MLP neurons of a small language model. Each row is named by its layer, matrix (up: input weights) and neuron, and shows model dimensions 272-367. Each number is 50 + 12 x the weight over its row's rms, rounded and kept within 0 to 99.
Before each neuron's rows, "fires on" lists the tokens most often at its 100 highest values on Wikipedia text that the model never trained on. A number after a token or word is its count.

fires on: "–" 26, "-" 15, "Candidate " 6, "ed " 5, "ending " 4, ":" 4
L7.up680:44 32 63 53 37 39 42 57 51 55 47 40 50 42 50 40 72 54 56 42 57 42 60 72 59 46 45 25 38 58 60 58 67 47 34 47 37 32 31 31 56 38 54 49 60 44 39 58 50 46 46 55 58 64 29 57 45 53 51 36 70 42 34 27 52 42 59 68 35 46 68 71 48 44 42 58 42 47 53 56 40 44 46 63 36 51 31 43 54 59 38 51 44 52 43 59

fires on: "- " 60, ":" 7
L5.up258:28 53 56 58 37 53 61 46 50 67 62 41 39 60 58 51 48 67 44 39 45 23 54 56 53 58 54 59 71 68 68 48 60 74 70 77 51 34 44 55 48 53 76 63 42 58 47 41 70 45 49 49 50 32 41 46 71 42 55 75 50 52 67 35 52 53 45 54 52 43 52 38 27 74 23 75 57 40 27 57 65 66 55 66 51 72 64 44 58 63 34 57 44 40 62 67

fires on: "; " 33, ", " 32, "fac" 11, "); " 8, "y" 5
L7.up1075:33 62 72 59 39 59 61 52 46 52 59 31 51 71 34 49 54 57 35 49 43 31 49 48 59 64 73 56 69 63 39 39 56 68 51 47 48 25 49 44 47 40 33 43 47 33 38 54 49 54 62 43 48 27 46 51 70 43 58 29 53 59 37 54 59 50 54 53 51 56 44 68 40 35 49 38 24 19 49 49 42 45 42 40 56 50 51 44 57 45 42 29 35 61 33 26

fires on: "\" " 22, " " 15, "$ " 14, "$" 5, ") " 5, "which " 5
L7.up986:04 45 52 69 41 36 55 63 31 52 34 48 61 75 57 35 64 56 69 50 53 45 37 40 33 46 56 51 44 36 52 32 75 59 55 61 45 44 33 48 43 39 49 67 55 70 51 70 61 32 57 33 51 46 53 51 60 35 50 56 51 54 54 49 43 48 74 60 54 39 52 54 29 38 57 32 15 35 47 47 50 48 62 43 42 40 40 51 68 59 39 40 43 56 45 34

fires on: "/" 23, "0 " 21, "−" 9, "| " 8, "1 " 4
L5.up1815:25 47 59 47 28 53 53 53 50 64 62 50 52 43 48 45 56 51 51 50 54 62 42 46 36 30 47 35 72 66 66 33 72 53 45 52 47 45 41 48 26 49 56 46 58 45 37 69 36 37 62 49 44 55 62 50 65 60 36 54 68 44 60 31 52 68 82 53 48 37 76 52 49 47 45 56 50 49 55 51 37 54 89 57 51 24 60 65 57 44 28 44 31 51 44 75

fires on: "for " 18, "of " 16, "have " 10, "than " 8, "| " 7, "which " 5
L5.up1690:39 42 75 50 42 37 50 65 46 50 52 60 53 60 59 56 40 71 51 38 44 37 47 42 69 67 39 29 49 53 42 31 62 73 74 27 56 50 42 43 41 42 43 47 42 57 47 72 70 47 38 32 47 34 45 70 62 57 40 49 48 38 61 50 54 59 64 42 50 35 30 53 40 54 45 62 50 48 18 55 64 41 34 58 55 32 52 33 50 69 57 58 41 52 50 50

fires on: "and " 15, ", " 13, "but " 11, "because " 9, "as " 9, "so " 7
L7.up1471:52 33 59 56 35 44 44 60 61 61 58 36 49 34 78 50 62 56 64 76 55 45 55 48 20 45 47 20 32 42 35 48 41 39 72 50 61 43 62 66 40 43 49 44 59 56 48 44 41 53 53 75 38 49 55 34 50 56 42 14 65 49 51 34 59 52 44 56 53 34 61 75 38 47 59 45 36 50 38 32 54 38 60 46 59 25 49 44 42 51 56 80 48 52 59 63

fires on: "-" 36, "−" 24, "+" 4, "0 " 4, ": " 4
L5.up802:40 43 36 54 36 40 45 51 43 79 65 35 64 54 35 60 44 62 66 41 55 48 45 69 36 57 67 34 70 64 26 32 39 74 46 37 60 29 48 50 60 68 63 25 57 52 38 49 31 47 53 46 53 47 63 55 63 50 56 68 67 48 56 50 67 55 86 53 44 21 52 53 51 54 45 36 53 17 31 44 34 66 50 62 57 33 61 57 25 54 15 43 51 37 52 54

fires on: "and " 33, "its " 22, "s " 13, "their " 7, "the " 6, "Its " 5
L7.up1888:47 56 36 53 55 57 40 41 57 57 52 41 50 57 59 49 65 43 49 53 52 64 49 67 46 57 49 53 43 63 44 45 36 65 51 46 71 28 62 55 42 19 58 54 73 53 51 62 52 40 64 53 48 57 34 44 38 50 70 64 44 66 46 56 64 47 67 48 44 50 43 50 43 53 49 61 40 61 32 36 57 44 59 40 55 44 42 41 67 60 51 58 67 39 66 63

fires on: "| " 48, "of " 9, "2 " 5, "5 " 4, "1 " 4
L7.up1322:45 42 46 46 51 68 56 64 51 43 44 37 53 38 46 58 73 65 43 63 42 61 38 41 33 33 63 35 59 58 55 76 57 56 55 51 61 42 21 30 28 63 60 47 54 45 46 47 67 32 44 55 39 47 46 40 55 39 44 43 52 53 50 33 51 64 65 51 38 44 57 51 38 58 33 48 32 45 56 65 59 58 53 78 58 28 66 46 54 57 52 47 45 52 37 59

fires on: "a " 41, "the " 16, "; " 9, "is " 9, "was " 5
L5.up1270:44 35 64 56 18 51 49 58 67 60 63 47 60 37 59 62 83 34 47 56 55 53 51 50 56 51 54 43 57 50 56 67 75 68 41 70 55 49 64 39 59 29 68 51 42 38 36 54 46 49 53 46 33 44 36 37 44 72 52 39 55 72 48 65 73 48 35 55 33 52 70 51 43 52 46 56 53 50 52 37 39 42 40 55 50 59 76 62 52 42 54 44 61 38 63 50

fires on: ", " 21, "(" 20, "born " 10, "in " 8, "on " 6
L7.up1682:60 57 64 55 43 26 50 52 33 55 66 62 47 61 42 45 47 60 33 63 52 52 54 80 77 60 60 49 44 40 72 56 38 49 69 49 71 56 38 54 66 51 36 33 48 59 61 68 65 28 58 47 56 53 57 73 63 39 34 67 67 47 47 45 52 52 89 71 47 49 58 46 44 39 23 58 45 45 44 70 52 39 44 50 55 69 57 27 47 46 57 43 49 36 54 48

fires on: "in " 43, "at " 12, "for " 10, "by " 6, "to " 4
L5.up1354:64 47 60 47 47 43 43 52 57 61 55 42 55 60 54 31 57 45 39 51 62 43 53 48 41 64 65 30 38 40 43 65 61 47 65 38 59 40 46 25 77 52 43 45 37 49 41 58 61 42 67 55 50 39 66 43 61 70 52 37 52 71 67 55 58 66 66 49 50 62 61 50 40 58 35 59 32 34 56 46 38 41 54 66 42 42 73 42 62 69 35 50 35 27 52 28

fires on: "0" 25, "th " 17, "-" 12, "History" 8, "the " 6, "early " 5
L7.up1549:37 75 62 83 62 32 58 54 40 53 52 41 29 46 53 63 39 50 48 69 70 55 55 42 48 52 59 57 60 52 34 74 67 60 74 60 55 60 64 33 47 34 61 49 36 53 39 32 59 58 70 66 44 32 45 46 69 30 51 41 57 52 62 51 54 41 64 66 44 51 54 57 39 57 52 62 22 45 25 56 40 38 62 77 49 46 69 39 43 58 44 63 46 44 63 74

fires on: "\n\n" 21, "- " 17, "\n" 12, "the " 9
L7.up2041:49 67 46 52 38 34 70 47 53 54 42 53 54 46 44 46 56 42 44 58 74 62 28 45 60 83 57 51 48 50 53 51 54 56 67 43 50 37 55 53 51 50 82 49 40 38 43 72 51 46 44 59 66 78 31 48 62 46 64 62 48 58 73 58 70 63 35 53 43 46 60 59 46 82 33 62 51 55 38 58 70 48 53 52 71 58 35 43 58 66 45 49 34 42 39 68

fires on: "is " 60, "was " 14, "be " 5
L5.up1047:51 40 56 49 32 46 53 90 34 60 58 37 49 57 53 45 85 55 48 51 49 41 48 53 37 69 51 54 46 70 55 60 71 51 53 57 79 52 70 48 39 54 41 53 70 63 42 50 47 14 61 52 57 68 70 56 36 65 65 39 65 66 50 34 57 53 36 47 39 44 53 50 55 46 46 45 59 55 84 20 35 54 57 51 39 53 49 73 66 58 49 48 47 43 66 38

fires on: "of " 75, "number " 11, "few " 5, "range " 4
L5.up516:52 40 32 55 47 68 52 40 72 54 40 54 53 85 30 60 56 54 50 44 51 62 61 64 38 58 51 62 67 47 35 60 60 66 54 65 69 48 65 22 46 51 50 30 60 36 55 48 45 41 53 43 56 34 22 55 56 52 48 77 43 46 38 47 60 49 55 46 54 54 70 52 63 29 35 58 18 35 69 30 42 54 50 64 46 42 64 51 50 54 35 48 48 46 61 39

fires on: "in " 27, "for " 18, "during " 11, "s " 10
L7.up1185:53 66 33 45 22 46 34 60 58 33 68 47 42 65 58 37 67 31 52 83 65 55 48 47 57 40 52 47 45 46 62 61 41 43 68 39 66 59 62 30 39 47 61 45 61 93 36 68 38 68 47 49 53 68 26 46 64 59 42 68 40 63 77 49 46 51 56 69 47 52 70 67 44 53 33 62 40 56 47 70 37 44 43 52 61 47 51 37 55 51 23 61 88 59 40 46

fires on: "| " 27, "in " 22, "m " 8, "0 " 7, "metres " 4
L7.up1740:39 50 48 72 35 28 64 67 57 33 63 38 68 47 37 49 62 43 43 55 42 60 56 46 43 61 62 40 50 46 44 53 71 42 64 52 41 25 42 36 52 23 43 55 51 53 42 44 60 25 64 47 59 35 54 34 49 40 43 66 40 52 63 27 55 65 65 57 44 54 74 57 53 46 37 58 17 41 56 22 58 55 69 62 49 57 51 29 64 45 11 52 54 52 28 55

fires on: "in " 25, "for " 24, "on " 9, "to " 6, "as " 5
L5.up937:51 71 49 51 47 15 46 51 59 35 51 55 63 57 46 37 61 56 46 61 55 53 68 44 65 50 64 48 68 50 35 57 65 56 50 54 44 54 48 34 56 62 49 49 68 68 45 52 67 41 41 58 62 69 48 52 52 48 47 45 36 44 51 25 51 48 51 52 43 29 54 68 48 55 33 44 44 52 50 68 38 63 53 57 66 64 55 69 37 60 33 53 74 53 48 58

fires on: "| " 65, "," 6, " " 5
L7.up897:38 60 51 50 70 39 54 72 39 51 42 51 58 28 46 61 87 44 47 64 56 68 52 59 53 39 41 35 58 46 34 44 72 69 57 61 60 40 51 62 35 32 73 56 51 53 34 51 62 47 68 44 59 29 53 59 58 66 73 51 56 55 56 26 49 65 53 55 59 45 55 37 47 73 46 38 31 42 44 62 36 39 43 36 65 41 43 25 29 39 46 59 45 62 43 56

fires on: "-" 55, "in " 11
L7.up341:42 55 75 50 51 22 63 46 50 45 52 35 48 63 52 52 75 55 30 63 47 65 56 60 56 54 72 43 55 20 54 46 47 58 51 46 64 47 43 40 44 38 39 63 45 65 52 55 50 38 65 53 33 55 28 67 48 48 54 42 37 45 67 55 42 61 56 65 40 38 54 59 23 48 60 53 30 50 42 44 48 80 58 63 49 19 41 31 51 64 60 48 41 39 26 62

fires on: "in " 30, "| " 16, ", " 14, "8 " 5, "4 " 5
L7.up508:43 42 69 56 37 47 42 60 38 50 49 50 37 75 49 42 53 52 33 85 51 51 65 78 51 69 72 23 46 60 49 52 47 50 56 40 56 35 39 39 74 60 58 37 56 62 51 44 74 44 62 52 63 28 42 54 23 37 62 83 57 60 54 37 41 46 52 51 64 41 57 52 41 66 33 44 36 58 53 41 52 67 70 46 24 37 63 31 44 61 45 35 62 46 51 70

fires on: "in " 46, "from " 20, "as " 7, "to " 6, "by " 4, "at " 4
L5.up300:50 58 37 46 35 41 38 71 46 55 43 44 37 62 46 65 34 37 49 45 62 43 53 66 54 38 53 36 36 55 23 69 54 59 50 30 45 49 39 30 77 40 49 48 74 85 40 50 35 43 35 55 46 77 54 47 78 45 59 46 57 48 71 34 82 57 39 63 42 50 67 60 43 59 41 55 15 43 66 49 50 53 35 58 69 52 51 47 28 42 43 32 70 58 50 45

fires on: "/" 56, ") " 5
L7.up1020:32 55 57 57 53 54 57 43 67 80 65 59 59 56 59 28 77 66 62 69 55 24 33 39 60 55 40 52 68 44 25 51 56 56 80 49 62 42 43 49 49 37 52 58 55 73 62 67 46 54 54 43 62 59 66 47 57 61 57 54 40 45 63 51 59 41 69 75 25 44 57 60 34 40 57 51 37 17 43 26 41 37 70 58 65 50 72 62 42 47 47 68 67 65 47 60

fires on: "and " 50, "They " 8, "two " 8, "were " 6, "along " 4, "both " 4
L5.up1411:46 91 41 41 44 42 36 78 51 51 67 69 57 45 34 46 48 47 48 66 84 46 48 66 48 54 57 45 63 49 35 55 40 36 50 55 57 40 40 35 68 54 73 73 49 39 39 43 46 52 34 45 51 51 42 37 70 35 39 38 48 54 66 37 34 67 71 45 38 36 42 33 32 34 55 43 63 47 59 22 49 49 48 50 36 55 53 55 49 54 20 28 80 42 66 45

fires on: "; " 29, ") " 27, ", " 17, "'" 6, ".; " 5, ")" 4
L5.up1096:44 64 60 46 13 63 50 59 61 56 60 51 59 63 48 45 53 62 47 43 51 39 73 27 66 55 46 39 53 39 33 44 68 54 40 61 60 29 49 41 62 58 44 52 65 62 57 60 69 39 61 51 47 45 50 49 53 48 52 26 42 43 46 35 66 70 47 56 40 34 50 64 44 52 56 43 41 27 44 34 37 47 45 45 60 59 49 52 52 58 39 55 52 64 25 39

fires on: "| " 47, "the " 8, ", " 7, "\n\n" 5, "and " 4
L7.up1071:46 64 44 54 54 58 58 48 61 77 33 72 65 44 50 38 74 43 41 49 59 50 61 55 59 61 33 61 55 46 53 38 50 52 53 32 41 51 29 38 52 43 62 62 46 43 45 59 55 52 41 51 40 59 72 39 72 23 33 60 66 40 42 54 73 59 53 55 54 32 66 62 35 49 47 60 57 65 71 47 50 49 59 43 41 55 57 41 46 53 41 36 51 32 46 75

fires on: "and " 24, ", " 23, "but " 20, "; " 11, "although " 6
L7.up1107:41 50 68 59 47 62 77 60 59 71 39 48 27 54 57 51 40 73 52 58 61 30 51 32 46 65 56 27 44 31 55 54 45 52 46 34 66 33 43 56 52 56 36 42 44 75 58 34 60 51 58 50 61 44 38 31 67 38 42 51 66 48 54 32 56 57 60 53 42 42 49 67 46 67 62 43 49 44 44 25 50 44 38 65 61 47 61 61 63 60 40 70 53 47 49 78

fires on: "| " 63, ", " 4
L7.up41:67 42 39 53 55 39 62 71 22 42 49 62 58 38 52 57 51 41 46 64 51 57 50 48 30 51 55 49 51 47 56 67 58 51 45 27 39 45 35 40 59 40 71 43 42 46 60 85 63 43 54 63 51 52 50 55 37 59 56 54 54 39 60 63 45 51 81 58 44 51 76 53 33 67 44 46 47 35 50 57 57 44 44 21 43 35 82 48 52 47 45 47 54 26 29 54

fires on: "- " 70, "= " 10, ": " 9, "| " 7
L5.up657:49 61 72 51 23 52 47 53 40 50 62 44 45 60 52 49 65 60 48 65 46 26 64 58 44 69 41 52 43 47 55 41 64 53 47 52 49 51 44 38 39 36 79 74 37 43 37 52 64 54 56 67 47 46 41 50 58 33 62 64 29 48 64 39 78 44 42 42 62 50 39 46 33 65 35 58 49 46 60 33 51 71 29 65 42 68 73 37 54 67 38 47 64 41 35 70

fires on: "the " 58, "The " 16, "| " 5, "appointed " 4, "as " 4
L7.up1960:53 50 63 47 36 24 29 47 29 61 57 51 35 57 63 50 47 49 44 60 55 52 54 58 43 46 70 61 44 70 66 56 42 50 52 47 31 35 60 47 48 35 46 56 73 36 40 37 61 49 41 51 39 50 40 55 62 47 36 57 34 61 59 61 54 58 52 48 64 38 37 55 51 69 49 48 53 51 53 48 64 56 66 53 49 36 52 58 68 70 46 25 32 55 56 62

fires on: ", " 54, "(" 45
L5.up1002:35 47 38 42 44 47 35 59 56 43 37 61 56 65 59 44 38 53 52 70 46 61 72 68 60 46 52 55 58 32 41 58 96 44 54 60 51 33 35 40 41 23 43 58 59 66 31 63 78 41 53 37 40 48 49 24 72 35 36 25 35 54 50 33 79 69 71 53 45 68 33 40 42 43 40 38 37 36 71 55 52 67 50 26 54 38 45 48 33 34 26 53 40 64 55 56

fires on: "of " 61, "the " 17
L5.up1071:52 51 35 48 39 57 45 51 49 75 53 44 58 67 42 57 64 45 59 54 49 53 59 65 32 52 41 80 59 50 67 34 41 78 68 42 55 43 48 28 48 22 38 47 71 49 44 65 60 44 59 41 51 43 44 39 60 52 49 88 42 53 46 34 59 36 55 49 45 49 71 43 48 67 56 51 53 46 58 48 45 72 59 38 51 43 71 39 75 37 50 51 59 51 55 28

fires on: "was " 39, "| " 32, "is " 12
L7.up1333:48 32 45 49 42 41 38 45 52 31 52 50 56 38 47 63 59 39 53 61 47 84 57 58 43 43 58 62 60 48 55 34 73 66 50 62 40 62 51 63 70 51 40 54 55 50 39 64 53 49 59 45 61 39 65 64 65 46 50 48 41 46 54 33 72 70 61 49 42 59 58 37 49 42 30 37 47 30 48 48 46 47 56 38 35 58 50 45 52 46 45 60 58 37 28 43

fires on: "| " 43, "same " 9, "the " 6, "similar " 5, "}, " 5
L5.up1994:45 39 55 60 51 41 54 38 44 52 48 73 50 42 43 53 79 75 45 32 38 41 51 49 41 42 50 51 66 71 52 32 47 42 38 43 29 44 55 60 76 47 45 58 54 46 44 44 59 40 57 64 21 59 53 66 62 54 48 73 55 52 62 54 76 51 54 60 56 48 44 41 44 58 60 50 51 43 73 59 46 48 72 46 64 34 56 38 61 56 21 31 46 29 41 47

fires on: "in " 62, "of " 13, "In " 4
L7.up133:55 60 37 72 52 49 61 47 54 68 56 51 61 37 76 44 56 40 44 41 58 54 53 62 49 60 66 38 49 60 50 70 59 42 68 35 48 40 57 29 59 48 31 69 76 65 53 42 62 47 47 56 54 77 45 73 59 52 63 53 51 65 64 52 59 49 59 65 59 52 42 35 49 39 59 40 51 55 56 55 47 40 39 44 60 68 51 41 50 73 30 39 38 51 48 42

fires on: ", " 38, "\n\n" 16, "\n" 13, "and " 8, ". " 8
L7.up1626:43 54 76 45 33 33 64 55 40 65 59 32 40 61 73 53 59 51 38 46 42 37 54 36 44 42 40 43 63 38 55 41 47 53 68 29 68 56 27 55 41 33 39 36 35 49 46 63 62 54 52 55 38 43 40 45 66 46 45 54 52 51 72 33 70 44 72 44 45 31 60 44 37 47 47 55 46 39 18 21 81 38 71 58 74 26 49 48 36 21 41 66 55 55 56 64

fires on: "0 " 30, "| " 20, "1 " 9, "2 " 6, "5 " 5, "8 " 5
L5.up1752:32 39 41 63 58 38 54 57 33 71 52 37 30 69 24 55 57 50 46 68 59 62 44 51 27 47 63 27 80 53 38 34 47 53 56 66 52 36 47 48 44 30 65 43 50 61 39 49 61 50 41 47 54 74 47 55 54 50 38 52 63 38 62 34 51 68 80 39 44 65 45 36 40 52 42 46 47 58 58 43 60 64 55 60 75 52 69 40 47 37 36 49 43 60 39 72

fires on: "with " 51, "to " 8, "featured " 5, "our" 5, "in " 4
L5.up1092:45 40 55 63 38 35 56 75 58 49 40 64 55 54 45 55 70 64 49 55 46 43 43 37 50 55 39 49 67 29 44 26 59 50 39 62 49 52 37 45 45 46 54 58 56 50 43 35 66 47 31 44 51 66 44 44 64 29 51 43 38 62 53 42 50 47 35 57 37 35 45 46 40 51 48 52 53 48 39 56 69 40 54 82 54 50 40 66 21 49 30 69 51 53 42 43

fires on: "-" 13, "_{" 12, "^{" 9, "–" 8, "}" 8, "/" 6
L7.up1000:39 68 50 66 28 39 58 52 47 57 52 37 48 67 33 45 47 65 49 53 52 46 47 46 39 53 68 64 80 59 40 52 52 43 75 52 45 38 49 41 51 24 41 51 40 86 61 42 74 53 24 47 60 47 57 43 61 34 58 52 50 31 84 45 40 34 46 65 49 46 94 60 53 61 58 42 29 45 49 64 58 58 59 69 41 34 87 37 54 33 44 72 49 57 29 57

fires on: "–" 22, "-" 15, "ad" 11, "b" 5
L7.up1765:48 38 41 66 27 33 42 55 53 43 81 57 54 55 42 40 41 45 38 57 69 51 51 44 50 67 72 50 44 67 39 58 41 67 49 48 51 43 14 42 59 14 43 51 57 50 26 46 51 29 68 41 52 44 59 42 47 55 67 46 47 39 33 29 57 53 74 90 28 64 78 39 51 54 41 62 42 34 43 61 46 58 60 75 49 37 52 47 61 34 44 37 67 65 53 57

fires on: ", " 100
L7.up1133:36 47 54 53 38 40 53 51 27 52 68 45 47 65 40 34 52 47 42 80 47 63 54 63 65 68 60 56 52 42 32 48 67 50 49 36 63 52 33 65 70 28 48 38 45 41 36 61 56 51 37 65 37 40 56 41 62 45 42 40 41 56 62 31 59 49 75 56 56 48 63 53 31 72 59 45 37 57 61 44 35 45 54 49 51 44 55 45 55 52 45 80 48 62 51 67

fires on: "of " 81, "-" 5
L7.up914:60 51 55 41 53 43 69 45 61 59 63 42 56 41 47 55 64 57 42 67 38 40 62 49 30 44 41 53 50 39 46 66 50 54 59 74 56 41 53 55 54 55 44 51 82 73 43 50 74 42 62 46 44 44 50 42 51 84 60 46 47 45 61 46 46 58 39 59 50 43 65 54 27 56 56 50 46 31 61 47 47 53 55 78 39 26 50 44 38 23 22 45 55 44 57 60

fires on: "\n" 54, "\n\n" 31, ", " 8, "; " 4
L5.up1265:38 44 38 54 31 40 65 44 54 52 54 58 48 64 58 56 57 59 54 56 57 52 52 43 49 70 52 46 48 44 57 51 64 48 71 56 53 55 67 44 52 31 47 48 55 69 54 46 61 46 50 53 69 29 50 27 64 56 57 50 39 61 48 47 57 52 54 47 58 65 60 40 50 59 47 23 49 44 54 62 29 54 60 32 47 50 71 38 64 50 05 39 59 36 45 48

fires on: ", " 68, "in " 6
L7.up1111:43 43 70 37 49 41 54 52 41 62 59 56 41 39 41 43 39 44 30 63 51 44 65 73 54 56 58 51 34 42 58 54 66 59 59 30 45 41 44 46 68 47 49 33 39 47 47 61 57 32 24 57 50 31 53 47 43 55 44 78 30 62 54 19 50 57 67 63 58 53 75 53 39 47 24 49 46 54 33 62 41 52 63 43 47 38 82 41 46 39 54 53 55 31 44 61

fires on: "by " 23, "of " 20, "from " 9, "on " 5, "into " 4
L5.up381:44 77 52 41 48 62 42 52 68 63 49 46 57 47 46 24 52 53 51 52 51 48 73 48 33 50 41 63 61 42 61 56 59 65 76 47 67 55 58 35 44 53 65 51 61 64 48 56 62 45 60 51 40 51 58 45 66 46 48 43 50 62 24 38 50 45 62 42 59 43 67 48 53 57 49 35 45 53 44 37 50 58 52 37 50 52 58 58 69 40 48 45 50 51 43 52

fires on: "the " 18, "to " 12, "be " 8, "is " 7, "been " 5
L7.up1054:62 76 62 38 52 44 43 57 57 64 63 63 50 58 25 54 66 59 47 72 52 52 63 73 30 45 64 64 76 53 50 50 58 51 36 47 59 51 58 35 59 53 44 54 41 37 46 52 56 34 66 52 42 67 43 56 41 54 48 60 58 56 36 30 78 57 76 64 08 45 65 45 52 54 57 48 54 43 44 40 38 54 45 57 65 55 81 37 60 43 58 68 66 52 52 46

fires on: "| " 47, "0 " 9, "/ " 8, "3 " 6, "1 " 4, "(" 4
L7.up1555:38 69 55 48 59 40 56 84 62 48 53 46 52 41 39 50 60 47 69 48 50 47 63 38 63 39 57 63 51 52 17 36 57 70 78 54 73 39 38 41 69 30 80 52 44 57 31 61 36 57 60 52 51 44 40 39 58 62 50 54 42 31 81 36 54 59 54 58 55 49 67 39 27 56 26 47 35 30 73 58 57 48 49 49 41 48 51 45 58 56 51 39 55 49 46 44

fires on: "in " 29, "for " 17, "of " 16, "=" 5
L5.up1788:26 46 53 38 28 38 34 61 74 57 70 47 46 58 56 53 53 43 48 55 49 61 66 33 49 59 63 57 49 57 42 62 44 52 63 59 60 40 69 35 53 24 35 66 42 42 55 60 66 55 61 43 50 51 69 61 67 54 56 59 42 61 47 44 50 29 50 62 40 52 91 85 48 52 47 59 45 58 64 42 37 49 43 50 58 51 42 34 45 37 29 69 58 46 54 39

fires on: "is " 17, "-" 13, "was " 10, "an" 5, "== " 5
L7.up321:59 64 67 43 56 55 51 79 49 35 72 37 63 53 32 65 49 53 34 61 50 58 47 51 51 68 70 60 72 16 53 60 43 52 66 43 37 47 40 62 58 53 42 64 35 62 41 52 82 32 31 63 28 51 34 50 43 66 44 54 42 56 64 51 43 46 38 49 47 44 52 57 35 57 60 63 29 59 43 52 53 66 53 47 52 36 50 39 75 40 44 58 62 56 36 67

fires on: "of " 47, "| " 14, "the " 11, "-" 7, "in " 5, "- " 4
L7.up638:52 61 66 64 43 40 60 50 60 74 54 42 54 57 35 60 46 73 36 44 64 41 63 47 50 47 57 63 42 39 61 37 33 67 56 64 36 43 72 64 39 42 76 49 54 92 41 51 54 51 72 51 47 27 17 39 55 56 52 45 66 37 54 67 55 48 56 53 32 42 50 47 36 39 45 66 41 48 32 44 52 44 69 59 61 41 46 53 46 43 36 47 59 71 61 46

fires on: "| " 91, " " 8
L5.up1154:27 46 55 56 31 63 44 59 64 54 65 37 72 77 26 39 52 63 48 66 46 70 46 46 36 72 47 35 34 54 38 37 49 52 41 60 49 34 60 52 39 72 61 67 35 42 45 47 72 39 55 39 52 19 56 74 54 62 69 51 72 37 60 32 53 38 58 50 62 51 81 40 40 86 52 41 42 42 31 52 15 46 44 39 52 52 54 36 19 44 51 50 48 53 27 44

fires on: "| " 66, "3 " 6, "(" 4
L7.up422:45 44 47 63 43 34 47 39 33 61 56 54 54 50 35 40 50 57 43 41 46 54 47 25 33 51 64 54 68 50 45 49 53 56 41 53 55 39 34 45 44 33 51 47 53 55 45 64 32 63 56 65 60 58 43 56 71 65 64 55 62 51 61 37 55 65 66 49 50 49 72 53 23 60 53 45 58 18 83 48 46 45 38 53 46 47 62 62 46 42 38 56 48 38 51 55

fires on: "on " 23, "to " 22, "of " 20, "for " 13, "On " 8, "in " 5
L7.up73:42 54 37 46 35 48 56 69 55 64 53 47 54 62 65 31 31 51 36 56 70 72 66 49 36 40 51 43 25 41 50 69 43 57 48 52 55 37 66 35 68 49 43 64 48 67 70 49 59 62 46 49 60 55 41 60 54 69 68 44 40 59 65 56 71 54 82 76 21 63 62 70 66 45 25 51 24 42 54 46 50 44 41 56 60 57 70 49 70 47 20 31 43 78 65 41

fires on: ", " 95
L7.up1003:50 52 44 40 41 55 58 42 68 54 58 43 57 53 53 45 57 57 44 54 33 39 49 64 50 58 54 68 61 40 46 56 76 49 55 59 60 39 52 46 44 38 37 52 45 47 55 46 62 45 55 48 61 40 43 58 56 36 53 63 44 67 49 27 69 48 69 63 33 47 53 49 47 37 52 51 57 42 71 65 32 66 46 38 46 40 47 37 62 47 26 36 60 64 41 46

fires on: "al" 25, "| " 18, "li" 15, "le" 10, "ts" 6, "\n\n" 4
L5.up595:46 38 57 45 49 41 52 76 38 41 55 56 51 58 55 53 47 73 42 26 45 64 45 50 44 51 61 52 40 56 51 44 59 66 62 46 39 47 39 50 66 49 43 37 41 53 32 44 49 51 65 44 56 72 61 63 60 61 58 42 80 43 59 49 59 53 53 42 66 40 49 33 34 51 47 49 55 46 58 31 33 43 60 53 52 64 58 62 54 63 39 65 37 43 43 66

fires on: "| " 97
L7.up1684:57 54 44 65 47 27 54 51 56 50 52 31 49 38 33 46 57 60 47 52 55 81 37 51 27 55 58 64 48 39 42 39 55 62 60 62 58 34 46 47 60 35 39 41 52 55 32 42 34 75 37 44 59 43 66 55 71 32 65 48 68 38 50 41 54 68 43 46 46 46 81 53 51 41 44 59 51 51 64 41 56 68 31 44 47 47 40 50 68 53 51 60 60 50 25 66

fires on: ", " 53, "(" 4
L7.up1828:36 58 33 39 47 48 51 56 45 59 25 45 58 56 35 57 53 53 39 44 50 38 54 59 44 48 52 77 51 45 50 52 61 41 46 56 73 41 52 41 36 56 46 31 49 42 65 38 78 47 58 50 46 38 53 52 48 59 72 56 52 49 65 48 59 47 42 45 51 40 58 45 49 50 47 37 26 44 55 70 28 59 48 34 40 46 34 16 62 36 56 26 47 47 53 35